From a checkpoint of a small transformer trained on Wikipedia: 15 layers, no biases in attention or MLP.
MLP neurons of a small language model. Each row is named by its layer, matrix (gate and up: input weights; down: output weights) and neuron, and shows model dimensions 304-495. Each number is 128 + 24 x the weight over its row's rms, rounded and kept within 0 to 255. Numbers have three digits each. A neuron's up and down rows have the sign that makes its largest values positive.
After each neuron's rows, "fires after" lists the tokens most often just before its 100 highest values on Wikipedia text that the model never trained on; "fires in" lists the words (lower case) most often at its 100 highest values on Wikipedia text that the model never trained on.

L11.gate961:117126104183117115073160172134106121159160161135092125116129136129124135120154118134126166099123120116093106145149132117149137093103122114145133165121131150162144153119120152134136138111139170116101138148131149122118125136115099113153128171120115134088056119122136112110109157143121134153161118116087100141131123162125132079106155136194097170113151146138122129104130127120114098137132119119116063118167103152117139143142177104109125133140156135140138156094108136137098121087126115125124081093105126134124126091095109120140146183142098132110163142147114160103144166146090110131
L11.up961:152124129122122139113132144114126134131129135113139086165120136074106091109140147112123169132132099084114155150140178095157136109121136164125088102134154153122166154144087129105122127094126125169151148145137125136149189134114162113091146106128119078131136096156120151155139118101056109143147135158172150120135141113135120181161139138109150117091131100109089127172100138111130096114136126097144134105140165155189135125117108132174086135120109126137152127119125067119092114109177170136171152142090119107171126130138138098113112100130138110100067124136172121139099122144165133096
L11.down961:159130120140131129116134144142145147154125146115116087133157117130148151172112146108122138145118101157110125115142100124140123120131157158145111162126133124147175121102127131137136125089116140129096104132105126147116128112149089110094160181113098119145150129074137157107111104144120139129130115174166078157145138138147168170160119130080123162156137111074125124164093053138138119146065120145158101140120150142106158126134136136120129110136136151137143102163093117127134091115151130141128141144123136080111159142100081128165093156166124121122098093091129128146159134110091138133
fires after: " in", " of", " his"
fires in: "his", "a", "the", "s", "first", "my"

L11.gate586:106170138106178138112125160128085151119176125083098089103120150157165119107117164144103153090105085139152132123071105145140091170111109104112146177104148142116120149140151133105129131086167147124166128097118117127127137128135131151161152115105145124112129108088090149171130117125135124130102095126128137105099116111128108158146129111086105067115165156125108150101112145141114146142139137148111117147128055155130121121102147159147108142148113151079139083133105135133061117140119149138171126066101152143102138128133091127106112138135112129136143134123154131129125119117161110150
L11.up586:153102088118161125140134076115164101159116182101138084122103143156168119143162096121135126117118106145113112160113119126095066142105155139122119060130152087124135131173124150174131138116121145105123093144162128168113130147157161146140126111145130183183107150146101177138118155160095143139169107095137125122117153091108172164132156150111133148132165151143121153156178120161112109148132135091165164141153077121069161147106163079110092147141133133136154143137164108112123141093149106142131125126092108122123122140142072114098129133107117127141074143101107075115131106130141111142
L11.down586:158168153144093095150134114162113139058143157145141160078118134102124102114121096148168100151139131121122142129134118124120114105141117151123139139162130134140132114095078145149103139109136160143154115120133127139107126152163137130128184165134140127137107153178163090105129116136087101082114169097132081086131129123115148147103148128147126109142136114100111151132140147095091090147160120104113142090116130123161134156130124143122159136078112157162084136111069103148160147117187145126145145110146144093165106151122131084132127094131091194109129124124109129152122093174119120102
fires after: " the", " The"
fires in: "first", "other", "last", "second", "another", "one"

L12.gate1076:123060122140158159118151130108133093168176132143126110128103124109165120123148125117127159188141173088115101109126080096100124128109098160153122106088200082116171188102180118141101138144129081109116141125128097117113148074122100120123124099147139142145130137108150159120123146147137131147107119197164089106130170141112106181139126131088124152103140138107129142125126155139112167148153118141146114136134116122114146141128103121100109116156142155120144156114136152104126173108141097153141101107122082147133122111105104102096125110152103110145101138109148139123142111142172140118
L12.up1076:111065133159111094103075168149143132158148145106151139087105068100111141135159148105138154158167128124145100119163110112107154142146131099151058159099120126125149204077156136151125134148070148087160139134088153103099119104104155149100151112141158131132135152147159146101125150145149146108120110111142131109104126142150131134130113132121135136153132138140115113112153149129115101115070107128136099099116149138129157163100104122105144117158140134132139144110141123141121157135125141122120139157111086143093132172101089099115118155077179078171104145065150110094109157130124133121
L12.down1076:117124111149122120158163140154158143119121163144115136133113143080091134132173112168159127110121091106119116125133123157152139121113133123090128127138165108146124161112115155147096132139140106137120093121145165144114151183159147139114119125101118124166133113129167151134117119136156166161128114188087145131155140121099123125108122122082168106176116085135089153146123166135121143156134117119128185173087112150114145112139169151102090085130129165124134128093151146129107135134141141134113129147109152047123100098099105139128148119154109145090149144137098113117149087171155166154
fires after: " was", " is", " as", " been", " the", " also"
fires in: "the"

L4.gate526:072101152157060135112130186157122102158130139175140116128174115142125089083118102133103159156164097110102123125119169155117086111151129130144122114130132161114109128132120114118125121159095124116157188159121131140108138127099135146146104101114132085126104151148080119160127136133134180139181139101144126164129116137102137124152139165128150166132144121151130110127157142116124110164111115137133156116155120137121071137170118126131104149155117120152105147105091135115069108118087164127101138132107139160123123160092132141096128143093139139144169152193124172153128141104116084127
L4.up526:121110113106165130091159128132170129117117137098087140118099113103096115140095113086123094127134122113134130101190102134147153136122158100096105158102124129158105141089131120089128161144083164123114103128102135173124130170127165085134116112132123132133096122142116136154164120112140110174120076126172097132129122134137132143153083090090153155128105127120102118149140134110158160095101128149138170121137149126161125142175142075169111144116154102135078144114129148109171133112123158118197125125167125127113139093125125099130147098156135125081151122133129143083134126092122109102
L4.down526:135109091108166128080163115147170137119093138090075143124095117117090126136101125091114102136116127112135144107183094143136177129129156118095111162102108120168111162087140133102131170132095159129121108123110128172117133187125161125127115121131119118123104133143125129164147111100148107192134095118168113123139113137128122130140073070097142162126125127108119114148114136122172169107104112150133169124127145120164125133177140076163077147121147107149091118127128152119176130120135148132180121129161131124133138091134125110121147111144136121092126131135120152089113134101136120104
fires after: " |", "\n"
fires in: "mf", "march", "df", "january", "fw"

L12.gate418:116127115137165131083166104162136104111178142120150129091127129143139142158127081105146165111122119143155107165109134110132165123135099109159148140131127147085113150098122136100105132076131148129132119155144104133128125165131136129105196147092131126095102115113107101170114156123158110125128154121156138115125132157112134155150142118131131137069157143144136173104124131159139161109140166158140174143118083073087178128153147129130125142105086130116146129113109161135114126181138141173116117110119138114129139109192156124089163130153134143134139123103112134073128126131141082161
L12.up418:136134114119130140148184111131128101134140099109161122128151094173129124137163083147119120132138132150092147157146163147136140127107196186170103136164133151142109119155117110132169126084154127123113095152140146136142139124145136164094158144118163122108115122134177105118158124178144104154104153136137143116133144130132125158104148109136094161159146161108137122115112127158127142111105102169136160104134153138147168112136117124105134130154128138144119089150175112178156089129159145167153124101146162104146147097123137095125146138145149133122154129107105124098103097148141168123
L12.down418:155128173106104123149105132087109109088118111141117088135150142160091127142164141115149115076097136135118105129152153135162117106115136173140118145101159078146112122166135095128124131102100094165103140129166134118156161100114094151141140148126129110137113094108124127091131121143130126146105131105174132107136139146137104135146155123115125155131129126143169078146166132147106108115156152131126085111157135132134137096133168085121120167170165123150140140114160095164170157122148092128123124158111100173142174125148110097133107121116138167130094139135187164141115123158103138105
fires after: " one", " two", " some", " most"
fires in: "of"

L11.gate181:135163098130118086144093139121152142118164161148165117155093114126115151101139141141145125119152146125111114128067142129092136166077127108126143124119143150155174135146141106157108175097154130142160146144107119134124210162113144125105140108119139132145108146106124131130076151069118166133101115130200126082107157126175145140126127156094136110125177129136085151121141151139142163148164123125123153113108126160110189093135116124119131089132128164113108111165146115170120150144156126123165110075113112128134128115104120105156152142116122137138117114143167103146208146124174145128
L11.up181:133146112112111123106122134120169115143125170078106146112090109166126118100144192171118109103126115113139093134129102143154142150140109156141093077093114135136157107159140156112138117138118139140131115113094136136101100120133139046113141135159145109130084125136176195090123119139148137128148098152147122159120136107093105185161090140131110133122106139140139119134100133140125131128125173126151106133113077136146129142099128130119104101138118149132135104136102135133109117148102112117112119118111138128118155177079166120191108145135149102120095105115126084146102156158111135127
L11.down181:133156116096147113116161153097107141101166123190120077121177088157128143152154136129169095122158145126120104077092141089086129113106121123162105123126147146133137169098146117130094115138134128124114168173115136152126172143131132138130116108163091107112106173115109110153119133154102109109129132116165123147123124144150093140106113139125135115107171150091062160177136154147144124135159096101152087098163120132108107079129144113107105138164116159124117108137156150186119149123217170152157135124150120178116120127092134108161169098160103152125131125122181148137159127175155119080
fires after: " the", " The", " His", "'s", " their"
fires in: "only", "most", "second", "first", "third", "main"

L6.gate808:091123111148099101123102167138154093143111138133084106108090119094154090083126146146135114163125134120139140089137137138114122086098120105160130130114124136079156170104124097137118128119147128158164118107097135167113136145114149145103169099156125107128141174107130151131121107124181174133124152126155135120132154123092093121175158070137136132118132116171120089120160174152134124137148105139097167134140125162142112121128186141128094144143138149076132165065153118114108111098117141155080104135073082166118108065147111130118121150109132134095127141158102083160138129121124104148
L6.up808:166117099106128141138152102114102165127141113128134161105132113060182109183103152104125143140058087114108166108116130116152133130157114136122132126123138187160147137080132119102140127095108145113107135130104120106094122142113128121106132126132178146127143117127112132086179159120125138147141099117116139084137146098156106145103146126117144128145105146136116081102115154112062169139077164159120132134145102127147107131083138156126119139123139106172131128161109135162128103165078162142114126094151121140102189115142134097130153129123093164114101135076138126132151129089054126117
L6.down808:141117085094126146162157117106113163129141120115113156119123124095162100173087139103117146143075100109103174115096127116157130138163121138124128129123112180137131127085121134093119136110119143111124149132122103112113132139113129135090109118141172135115116115130104125099149163098138134149129085126127128070130150089160116146113126107110132112128122141128107088119120162107078153139095178153135133129170105137141103131081132156128104129121138116181132132166111138146136096165080154148095127090163129105093194114164136125122136126124103139133106138095144137116148124085099129121
fires after: " United", "us"
fires in: "states", "ii", "italy"

L7.gate1:112132135134105110112137144145088196128113113098131113163148155108175109116159155099159130155136136148141127135101117139111096164121085165138150135088121136066166172112131093123130142176158076132141103120127122133147118121132129138120156114086121137101135133082116124161116108096156140135132167061157118160145087113124131119167147147156139149081157122146104136132105171118142142158096097138134146132131119147161139145122147116156084135142140134125090180119139116147118156106128081149143127135124119195143098070141134129088122098117118141153146143104109106110152144109161098157
L7.up1:087150164168119102105145139086103129123161093136117119099158155133118106122099131156143122089142081110142137116132128148113140121153135164090155110060111111108127167095123136100150147127171147121104107103152128100115117115125128120151119122085122150126126146092103164154160133082152145109105149148139156179162073168189139146117122143157134172127144131121104093102104098113137151143104122177176124113135107072139135159098123132158122117140113170117110127118130130125097134114130126141116176128135141140092124124100155132090128101159119149074113106134090132092120093130126123176
L7.down1:127131125147122110095096139132141096104155119137132124092141122149113149138135122151130117096145081088114102091114107145141128123127117109101139097056123131143109125112087173173146147143168185126082135146130149082112099107127111110149077146118063137129099135105100119130165150113128129094136132130126107175157085143177137154138109139129114126133125132096116097141110118128135124149129143138144098122152138081098105146154114134142072127129141127092148158138118157102132097127132179127101149141120136122095145132120177154102160097148084143064114105121131111122127135154138108121
fires after: " and", " but", " did"
fires in: "was", "not", "did", "began", "also"

L8.gate177:141114120133118114149117180115166155141087114155101135169131139107160165095099108142089154107141155144162128133092113105125147104141105113117131131081111127114175130157126129140124137139104093074096120112132139150098112136126146201106111147130162105135086155116075101119151114123136139112146108146097111150140159141139120137147201131136162155081128116106123147149130158173144133105119131163127113129149134184110162149129170103147104132154128141118125133140131104139131128158125091114120101126162127152109152150111088101115111132088160103121091109158130135146138167159128132105
L8.up177:138183106125153123138164117132080115131139153125152113103094111131103115155147127157132111090150120165136179119084134122150129122130162159134168143145142138124094136111156129110120122108139147134175123096091150126103120148125149158097117133120145145118139122172142109117113104152147122141166144136161114142093126109086120110141119104108111111111156173126140147085125146118186089093142110098106160145112155142127115135140096130089100136104141078084138147095165111115126076143092140124101109141082118107131099138118110078121096138129135130125153123111138130117087147152185144150
L8.down177:120136122115144101140092127150177152081090137113122154164105136126145148124089131116179129131093114118149084153112134123132147105159084111098104134118111157168165139148096114146117136125141116111110151113152149121137067124122135115134117110191142153154078140108115110121099147166128102064139138117117096144132152096156095129143159159115124107100130140078128109182129120167122099101124109120120148092164143196164142177116156103128113132193126144147135141133107107135131103125110151144141079121166151035114145153142108108148179111113143098088119114101124112137147175166104145146
fires after: "\n", " the"
fires in: "at", "in", "on", "guna", "eastern"

L7.gate409:130116163131101138114147132096097103112127076108107091097156121114151083136117130116153122110125166128118127134121162136135154128086054134193141154120123149100122128123098143137074084164119119095158132150141126118154101129091148101131152111080134115142132163117103104172139084139163125153119187144107100157107099165116164136201109167161146132105143152144088133105146112117141102150131122133153116142117076136141104118126157161170104105138160123114145107097144157131144148142123124149175129133146126125112129115135155113108091136133165157131174110115104140152113120158138132130
L7.up409:146173143127119137060115119138138143152107111121124129161126204115143128124122088110127141125150084128164119146103119142155129131115166149112159147119110118126102184109126109091138159131120070158121108142126154157110113116116140097114123149119108149107127127107130107164134176087112128111107156108123115139152137121148149132111085128172123159123171124129114107143099102158162183169153120129141134113202112131133167128124129105135127122123109125066097147122114074150106094126098143150106104150136082119181137105118133089159157113127129121107153129136066155113119120140131067160
L7.down409:165096149116106112120137130123070121138138105124097113123138118139109117120077111162130113154129163139122135120061173150146128129077129151149089183134083113119146082072114132128108091141109108142126143174110145169111125129091135126158151140082136146140161112110094069142145109134132113163127201132177128110128121145127129158156112171141106143114127128123119127121114113129121142142137151135155103142155093083132140095110122096145139127140136121074117137098143146174161146113162165114107099142150103118129146154120160126135146103154131121154151136178126126144140123140107152150
fires after: " and", " but", " or", " the", " with"
fires in: "other", "of", "not", "by", "any", "some"

L8.gate645:154130155122111147111084128124128142094143098095103104106132152146108112139106052083132081117081119094131148087149111097160143111126116131096152140070175151128120147066109129163111135103096121152162116126094137143127118114102097145100153114158153124141141158105112127131134127127134128139144179133115087152162148125126150133173146169146140138128103082123116161106167158083108171174081087127156146123142123168133133115142161126146124126138163147140160137093148115116124111098116160173132135127117148133072159106162144089083094123123122095137121119163162162128148136120136106113
L8.up645:127135118103166141124147114071161133143140119163076119135081137132141142122136109113118145140099073140136108124141118082130132067115116143169130146144128124121062154103122130094096145104094103138132113134130183175111126131099128174127120106121165160130167137156148193143126131171099119144168124220145132150102179133093169140117165165076143176152143126076123185148134141139101104100141173098129132108133127161169118124116114110157140168106150125138163084094141103142077108150126103109162095105146136102135108126144162110158099111108102100154114148096140126172137087155145156127
L8.down645:111105121101081133112158127091136128137075186124104086170144128103142138118097122132112138087174131137143105126122101122076152165112155133133110093146113101105106138171113124106139123159119085102113134099145134115098121140138140116136157130132104122111089152127147154135122138123126090123134127125141121128071154119108065153106109119102116163156168135127123109161072087098134111113123171113118118156150132132077158185121133100119167147107117105116126143141149137159096158135140076142126116111164149093145136146087108162162150125129112110142127139129085093140066133117144165153
fires after: " that", " of", " which"
fires in: "the", "a", "other"

L10.gate517:125052128171175131106129109112107107136117145138163135132116130180152142134155195127149096134148134077157126145135154091107097148085129130161130168105139110110132091139170145157084080162126114181145114185143097120134152129085096146122106128090129133119072140120138166110120163140133157129137128090078087166129133143123098118122145104120124138126129144165146164148163103132122111100156106134100098116140152117147099151046158099100113133115111170128121175102142105106128148094082122136154092117131146147149111091116121117141121168118151109120135114168168086131127177103093087117
L10.up517:154117093115119149163134103106108160112125141137154142140135143137162175134112197093121131079120129151170092118119148126171098164120097134192152154128117143137143087134129154112154092113123137147131095138135115114148156079065146120101096142123172140082090151124112141120167129139096128101153145124089117113109095130108109160138120126110112141117105125124181140133138101143135154134163105152107141123111161142172149120099122118130155121115113146148112182109105092116106104122139113154136092119105106113109111110143142116153136124172124152096111119134149117111115147152087109117
L10.down517:099172153113101116179100121123121117115141132164114131104067139086130132109095131098121106127129102127108103134124114112145108157106146137117162115169137170101147095141128101123139143100104104107129144140100167114105116138157135141119122122137175155111158108145110130168105120114082099103157137130165178073154100138128113112149123131127087131146120145076146117168127097161134109163112165140135159156143160146140144144154124168103119145149117109128100087133113151138119091142153131140141133141144146111133102144147127119151167093196123127098140156097127132142123178139121138126
fires after: " one", " B", "-B"
fires in: "of"

L11.gate418:149142075180180116111131103137127145153107123077121137164128146154116127064124145159169094154116148162138113102093132106116104171088166162166184120090137128110171125166132127153122143120163114147138128165097088134105116098175128126125137101109150163128155138092120106149110124101117135132134109081112164114149116129087150100138140077079115142134141095138103143120107132190146168152136111141124087160124075113107182074177147147117160114150093176100143164145096090134099128141132141164091142088134139137164096144118136135155126127113105160132108139100098105104137162129170134161
L11.up418:184153125130097128154080119125118151069126130107087129129123157121105139133095152140177114125151117124138066119074128101136148147095120146140168123100114097151131134135130125146142149169187138164165120167114132160175089133114151150108143124121120131166134179116115113113137120126127138118167142071142153141110092147094184124113143160160096105141123149096112120107104125144134169153146117115136068149130125147125139121116132143129168121144070139131115157134144126124148139158160174129207147149122124094153141153135145096112130102137157191113098120138118127155101146154142071133
L11.down418:098142149119101127150069126106124131151123122197149127115093153119090092097115097155123117092123129105141109140102105153093143167136131101093168131199139141151074100142134146120161105111103119123112077092174099167145122115138169159113117123140125143089152129150101147111112140110142129139137113133106111136113141118135114174135155178122079095130135115107118131119194148158147119106140112121167165114108149124123156166099135116150171162125126131103111153143149129073148089087152119109125114125146153152107147117146108127136148118094163120079095115131112110169125089136109120087
fires after: " and", " well", ";"
fires in: "and", "as", "then", "a", "the", "later"

L12.gate728:142123137104133116129101137094155155156079143146108167135116082155185104092128101136163176107153062118098122130120145103118136141130181109129153148095126119069098119146136126146142065104132088135078126117116115121084146120148127184141113117124148106134100101125137152139147134182157125087122128116174099108190142142132123145139113123157081140093136085163145126110136122151096116167120119141113126128128137155119114106123149084144103135128132114130123148124091140093104167139125121120121135173131119181125072133143153109151122138134109075143127141151118095154133127145140107144
L12.up728:142102138086147169142165149066135145051115129150117101138126105139151134155103104132145137118160105114119110156120143130132122117119109113142120171110112136084117104145121091117151118107127119124135123121151099115089164153144095173121111127146063165136123149090116158145127160131135082119116136139127123104128156103153130129155170132117141130139198084146097157154120160132123142113156068129099121130092133170134105138157140143133138136127149123167123150145145155086109174169126158141113145119124147159127115097133150150111163111154116164144177108115129166136144125110135152136
L12.down728:089147115072119147118180171151178184098122114120137138172124133204106130075126141135112105123149078165111139130120085108114084101135120146106147135113169123111151147126147161155124142124162137153147145144123097118129119131096082110142106132146127136106147148111146147143152148138175122163160140107116135157059096149126071104117127105146136128121116152172144167084124106090127150106125150127104114157116080100139165122150122097143141156115127139124136114157136120116139159138122140126132113123137148078132108082115140118115174104186125108109123123140128144138110135201154128081
fires after: " on", " |", " On", " Released:", " (born", "On"
fires in: "april", "may", "january", "march", "october"

L6.gate244:100104172175129065116139137124139160169100130186131098163119139141106125126098107143124123161113097116130136127114118085084120088156107153130159140107181154112124097132139106160128117145155063149180153119140124172112144141102143121090148126156128100134118115109089154160101091143129138179114137136115104105122146072142088122139136131149132152120204095125104173145115165165136173123131114114113098152164081151141137097115145103095106131113191139117118126104097126088105171142120119123132143093168120125118131154140140121095107196074153100158111137085133075120134138125129141151
L6.up244:169103140159165132081125139083161152104130141140139091137100085144094128099099150127103111119104131129119093126154136134108129111144165121116127119142119085129130154129105109157117134146100136148144089150125113102098149141053097105095141130089094144139105137114112129106113146120143124121101117103124103127116161147131110097142139137111118119102140086097152078146096119097130137149142151104155089145114134158115153183146127101121121126117157128151126141101126154103136202143122120156177149142131116121111161152099150094136120155090138144115148127146128088151124150150106168154
L6.down244:120118152136157140092111112065138156087150147111080125159145075149071148102092151111137106116089150135134099137149145133132122109118158144146133143171117095132124144115100135133148141133113143128110058164135106106101084126091098117102140096147110157169108168097125124146132163101114114111124121122117093163107145143122134102148131137121129127116113122059122077155096108097119125124145135133183082168122137131133139132147123144136099140127136127115128151122129137106146166125123105157187137159128126069119159142136133101136138158084096143123141079151123103139148140151112199132
fires after: "\n"
fires in: "a", "the", "axle"